config = dict(
    num_hidden_layers=17,
    hidden_size=256,
    num_key_value_heads=4,
    norm_place='pre',
    rope_theta=10000.0,
    qk_norm=False,
    init_std_qkv=0.0312,
    init_std_up=0.0312,
    optimizer='muon',
    schedule='wsd',
    max_steps=5480,
)
MLP neurons of a small language model. Each row is named by its layer, matrix (gate and up: input weights; down: output weights) and neuron, and shows model dimensions 32-223. Each number is 128 + 24 x the weight over its row's rms, rounded and kept within 0 to 255. Numbers have three digits each. A neuron's up and down rows have the sign that makes its largest values positive.
After each neuron's rows, "fires before" lists the tokens most often just after its 100 highest values on Wikipedia text that the model never trained on.

L14.gate122:112147125072099102118154122095141138096097121147137093128118105154137139161127117078153108127125143151137136109138138133121100096162112098118121100127135153079132157094103147132092165101102176110092123143151117130141143138162121163116145128125125132097121131139135098132120125115099107099159095066175120121112153149098104077147129163166094096121093165114086090137151131146130135124159112152137148104121114129165120118096130125148087057140136103102152096120126092131138116137106119068138122155141136109150128098140112127126141118141116112183111137119105106145203153099113133127
L14.up122:109114095117146150094105127111116146164145142178146154136183116145127106114130162125165131129103145158156101097111173125146121099129140131162146119123103138108093137122130100111103145115125138125138129123129115094121148119159097089158142077106158083136126141151112151076146125140157108163144141160147132142163131125141129126089124108119115138143117145151143132132145109158082168127163142207110123128147136120119161178143143114130156135135149140132119146110151093108132109158086104066085136142170129122092137113153126191160124076115107128147169115142145141157168145111151095147
L14.down122:113132114127134150113116127148127089139147142125108081145163133127133170148113134124095121115107133114130154124143130135079129182124099172108128138120128166055169130146123129094119194167128127136177121127136152170157119121125154142170139150127090076089115107139116153113160109145113135164166155157135162104156125128144166121137119093132141173168143153098089063104110156116118153168139093126130143136129087114111139117183140167056135139119151154125152134125116149124120141116130079118131167141100127111104091153162130140130124144140130148113123130152101148100137100139147090098
fires before: "8", "9", "7"

L13.gate444:107164126149148142109129160117131116138165130156124117128109159132148151147152106110141115122111162112167100132094138109119111178138123073126145115122127156143123118164141140111132127129136136151067129140144113127139142148152121156083133092104127086133137159090109062114159100161143118117096103098150160089140153134119108092139120106137122150113106042144100087185159121152126166155162145134092116103111132095151118100145173111123150089112109126104129122162154139134098134120128141111073106146170115122163128149128063106122126161136106131058120120169148158133120110149134155122
L13.up444:122137098136128123107127152130122126114135151140105090129077104112190163154120156148124113107164108137115179102138123126117116090150127151085091134136129106126156100104096106131155138153139148110111161153116153108133141152119141153085177150176101128147081139096145153125095117066143130112119175070166173114137173094139114127117138125146100143127151156091115085135118119091136147152166177112092148121143178113131155160131125096163154106139109105120125143130137149146116143187109137097140147099122129100156124167116128153159171101151098106129131126130112113124118141112149108169
L13.down444:109096117122154147126110103118111124117112104095134123161142146149138139170155111122127123173140116108163136157133113125122109092130161114105091100072118071145128186126137086122116083121098123119080153140158148122117127097111122148166113156158137095112132128168123153081155143120131108145115128148148105121133149160151136104144104108113124130175172138115120114091127102151102136138080126122121115086147128121127124156122140115106132140154134122144111135130136119098102137101111117126125188132079141160121074139137100084122120168114149128148140127108129086130124122144119123115
fires before: "9", "0"

L10.gate396:129138093106122118115126140125115101121119127141096139138126125118133175120135148151171130055126151148099150126134138148107117151155073135068093128120109112168178139126109164158084165122132109103171070107119134095114136106132147132126140137107176127119122095106112121130111119169109121118191150128131165125138128150130175112111126143127100127135071120110129080163121111145142169135134134124151119164144103119141159108110134128145118128126101146113124126155096149156108109106085141123181114107176193137117082130101112140142135095118146145136123122136146124134161107098124127162
L10.up396:141169141167129090100081169114118103138093153118097164098097141098105150120121145091176112118178127134109173180135137144122137109120093132145129136120108149120130181163121160101111112074117109108109106167148115138098125169146130127124145139135109112161091093074124164082114124127144161122158102152150141130085152148157134105123074120136104103094131141127153121133103094128088178112105124124120121181148127122113128098118144132136132105120132141154157123062137181117159156164154161147082158163081098132122114165118110107158125117156128115115113118165114111127165134171147155141
L10.down396:144173123118085137116146172188091172146163097101132147118135110150139167127138137122081156105118119121132115109101134126100153150123138110123126129115125109112118127113122131133194131163080152179148133136136155134111124117140110105128095146154149118130132129168137108127175144134096104135131099126122155115124094097110108133120153158125132140140124110057137104149126112143175165105131074112114118130101207109137158146095141175140146149135179121141095140132107100103145147132122112154106136138151161170146123156130106100112152124126122142136117120176157074134126142178129092125
fires before: "1", "3", "4", "0", "9", "8"

L13.gate62:154084130156085135140111144156133125084103117143087139107126138123159138147130133120149104095127073156126139136114133142128117106112103138136127183114117127164176120109148127146098129121126123087103106124134147129169120090149136148122157110155174082128121139133116134105104126117125168119138120154122109125115126132101129174081121158113132110128161134130124130114097140111126169102121123087075109127139092099109154103063139123101154095104126128117121128148118132103143110157087186147130108182137129132166158117119120096171156143130142155123134160148140126130140086105140160121
L13.up62:121111109102120142099108109087123114125105132135107111129179113126129165142086157152165113116149088115139149126151158131098175101127116151138141167119153168119072126120126130144140136139151158176146097157086128139132102120161172106109116155098137116136105117155130136089136155138158125097175129146164115114136115128128127150105169140177164148116126131114168109171130144139142145123137097136082130136141119090132061133166139116094132132120118141143077099142128117131132145080137166135150142129140114100123131119142114096151117127102168107122135126090121107101147117161128154111
L13.down62:150128082135134171135091129103117128168146139117103144105140115106156099089129112135129138140109152115119137146134154186088114104150126063126158156105088128105147103104128111114133145124153150156094094145169101131115116095088103086139081121137079105109140145114126105063163116126098134089151112122131135103151126120120153128108059147129095093133114135117141112151088109104103206105112113134105144137120159165098140114112100152169128129155117153104086124128135150106132086146079079149132086123108083146137143145116137099156139162127151151135109146094130119125122139142116122144
fires before: "0", "1", "9", "7", "8"

L14.gate263:114148106113137124093138121133100102097092131083135106155138097135145119105093112133108157146153168146148126153121117100125142110115159114167140091098092139119089153127126118190118141132130163132115122103118145145128132138161120170087146131172154133101149119111111112115124113152146154093125141140163093165166165140136102100139135089151069136137135138129153122129177141139131168116141140109165156132122197071133145144165158139099098108143084108152196132154138130138106135164109124098151131184104116116154170173094156110103129102141111127143169135120123131138164107182129111162
L14.up263:104148140167144114136132131124117118124100121137155139104159137091103112127136124178128085159129087138128102146133113139164140135094126112127101180143109183113152121162092119124155133140150176103130134166131114102131126155161113078116156124110145095122105101143171092117111120094135116157182112110137111094163154144118128125108091136105135125075094123108063094177128114126128113158113124103064132115105086128128138127136115117101119111175098078121123125156140093114122087133158144137128096156137096086122127118114116139161133124132109118133095121105118111137087130105145106132
L14.down263:149138110121156098159096122140111112125150102120107101148120082065134125104133103099157125162151197101148102139171126139162123123135138155119085113096144091140101174138084119121116158103107110129126144082144145144138079185158104162187138118169115097089132098126117153083155092095157139122127125186148134142183111139138140140128104125174127142146149140123117093165153105098147120144133135124148109092151165153102124132106127150089151140135153170107136136128113113142123111137115181147170120137147126126124120127132097074103147133139156140094141162128120124164135130140117124099
fires before: "9"

L14.gate264:123158180118137137175115100097156135163112077087110160130099130185121126138162119106155105068092109124139145155130128123129141145170167165129102083134120121128104087092142095141148185126156151114123107141129131110087107092136091146083083160139155177160138107150139089132111151113096145125110142138151146117132137081154166097164144143148138103118150092142098175111137128123132117128131105115125136162133120125105155121166116142133144144119141135148133120180099112142149145092146161147112138141151143071145114135128131098142116121115145171113155110160143137137119084138112131085
L14.up264:106086140127112166178113132105159130114139131150095128099135135169097135101133118122120143065068134131144115153134094103150174135164128130127115115129134128122153166097114107148120152071110135158105122172100132121106093192126161175084089112130176107144094132134164120089107087157116079089143122129133136105094123150160171131137086109129136133098115149095128136077140109157137123167120108083114135104111155095157094113107104179127109104136156147131116147155147125143133132117130123112148118160109145145110132118117170104106095134114114164122150147105123139138100126156135143100
L14.down264:148175138119115121153137101103119134115163130103094106169102138135146138136140100144142139113145138185129127131092113121135124121099118134142091091158116137125118151132133125140124151154083140114152170083170148139114137134127151112146129135083140128128128093153130136108124120130098138148193132122126153117122091164082148116115116140102143120121120123096099114079154137098139143135124112124111104124155119135128100063141115125137123086219146127178156090135105095127074126121092117100147147087088112138138110099119123131153137117145138140136112129126111120107093127161105111124
fires before: " ", "0", "1", " \"", "8", "4"

L13.gate431:158144120094125071145119090145123159085121098129137149105141130123146149104115120110125103132123074101128155135146113120075126128184111130112126151142121089163184141126138173156105128152138146125135096178161158137095157150150126134133117088161133151119113112137112113115130156135131123124132120127166130154148072143094148135127154141101112147141138086119136132099129148154118106117099100142145126136120131177138089143131150119138115126086112125141082131133116114160154120130112211130120127181126132110160142139122109140114105096101181129131134151141120137123173115063128110130
L13.up431:158090150175100134151134132121161166142086097107099192148136141113122152134138145151125108116126152112167116134122102088096165112169141173119078119083119147127090123123135180113139146133122117136141165174138099135127154129131135109136124134150131168096115126117137104146106105138148135122149087125101166105111080150180139081131125125133092125117152120106169149095150168109134118110140129115160132103147131118115101161108106151136137111122146124147104104130112131098108135160123152121144174134136135128112141098138122141162144128131151123146188129135107150114160106115109139122
L13.down431:151096051096138122082152157120105118085117119153109116103092117100154115134162138084158145108128143130107132133136131110121127161117138116133125182154131129100109150115079136123157110133167144115133146107154142157096129113117160145173158116152145086151165158151160083103125160126159114123130175118113152136142092089077138136166114152101098118139101142123129102163136102135128115147113104166128119158135153126159096171117117143127118129187108132116119134134158129137144123098131112127041118073131107127108134115144127134096161134167104105172151101170113138127111122183113125133
fires before: " |", "0", "th", "1", " /"

L13.gate23:128142129149076118167158146123141161113106107133113132159102139133141172165142113137147124188113155134195123150132143104097122187135118119146124106147149136155206128147141146098148193126113155172160148123149131120151119136142128103129115169150114121166141164170167148150122130115123107094125075108108155116109086132106151116120122177097126123169130113142135111123128154152137107165133095136094128156164112144117161091112107128115172100146172133157113161131095156119156106095164150128112137111111154097120148124131140154131120118171102138143165169152149133107112105138159113084
L13.up23:165114134136077132118114129137134163148069112144179147116109140142120114129164138126139141122143124154133118144103155110163145123120086159139088103150164108123103127135117143153118153125154093095105111133169119108132107117106142118170122123132121163115110100136177118187114134153112090112188092131111175152148132113147100153108115167145109126106101111123095160109146179137140148135088153130091120168121145118173099160141110121163148129115144124147134150151128123089152096170118165159108184129157191149124133107128106089108109130086139095159079132106124139125112136111121114125
L13.down23:104137111120112114124133081140086115141119133138154084130104107148117109117135098114109156142164096146143136110105107110095096111131117104109129122085115124125122146119144117115132139105166100105075143124141121136143129087131154079088168145115146153126158146137132113160159120111109118165121141098104147120164123146134168117092079125117111116178090164182144101101134173148109141139124081147173089149099090144132133136196085128114145089140127103149079110128129131111130180135140122134107106115137134178116120098126132123175102085129127093131160144130089107135133118153148102163
fires before: "1", "0", "2", "3"

L7.gate542:093149113086114105169141085110087127113102175123099102137147127060128114140144101134152115099172157110152092113133184129128160095093107121101128113148112126119132111149155108125139112098138104132165081138107148141130118131118127119169111095127119102161110117155095110076119148145127147107082117109159080140135108101160126153148065118158118139102115137169170090139110111120129127122086106101189148117139153123154104154131122107121110114171144114158128138150129117157104164151132110154136139109131136135168157164109097122135117145142129129184143089139148150106123123192128096139
L7.up542:124113125135136099151156138130125162131116138116094069100093138140142135133128161089122117129123151164112133150143109107139127123114145089133125104176066105107139147104161090176078140115142038155157118120114133112139097121087128146160096079125147155147142123143103069126140117124126167108096117192108069132121113108085136168133131167148097163099120108113163097095139130102120134127140174136136127117161126103098101093142090108124139148109099118174115104117111118141163137103123127129134158141144094115115135165128113118154128081142112146142145082133159154140132144137132139115
L7.down542:163152132128107142115139104108116146135139148149129127138121152115128154157120073118132130089152118128151153149114172110125120133095095143162092159089152099153106129091093121099124141169139153124122154098123122148145128144155112126138118150183105116082120176097083133134125152135169124140141118107148155125104141092170098137125083101087158128119147123136157099146134119125136140105078155164113132153136123093141128154127125168136137164153121157119121147165131126173167124139146125162117097082135134150147104173190115122095156114147113118108116119130061124122097122160103127136
fires before: " ", "\n", " ("

L14.gate487:129098085105162148125137126120161109136113165135119162121114089134099148118117119156121089126124155157126103076106138156122109123119133173137107099098117148115099137072119084083140143118128150111125122146133151102097142134138086142123130085160139131149142136087123120124119107146141161090118115175153129136144151139125118106139197106126070142150163140150088150127171125151137100125126146082154098146137138102108138098062125138103072168107148130133144114131111089153111137117099080136188108174110145164125148144095159164129132163110107144101128131138150164131162137133114122108
L14.up487:119105114098153166145112146101138136101148138114127139141170115135135121124096152180139099128106187134148142139155120136118149114152140162111159156143096108109163118128084146141160158120125119100124130092105129099146121113105142090126163108117126162112082099152122127144113134099101113130134113150129111122164152126158119118160100130119105126131126174139137112119106128138108086155144118150075150157089124082086126125117090129102150141156112114109165106130161132115122136115115156108135106107192117089098127107107119084137210111113112161165089150091079121142111090128104128130
L14.down487:108116079129138105130073115123148111125118140106103128109137101148123135120151128150094098084160168099101157082127162107139128097164129067131137117097128122157118094112124105135128150112139106126165109159055145120119133099133113157141116130151108163090126119134152141117148134124147115090081176106146139135146134151205127112109133172111112136118173129108143106102176106125118147131090111100177160114133176133147112149077132140119087115110144171140123155116098126154160125129095081121134122149116133137120151155124159119116114141150151115105142101115095174131149145164130133106
fires before: "9", "8", "7"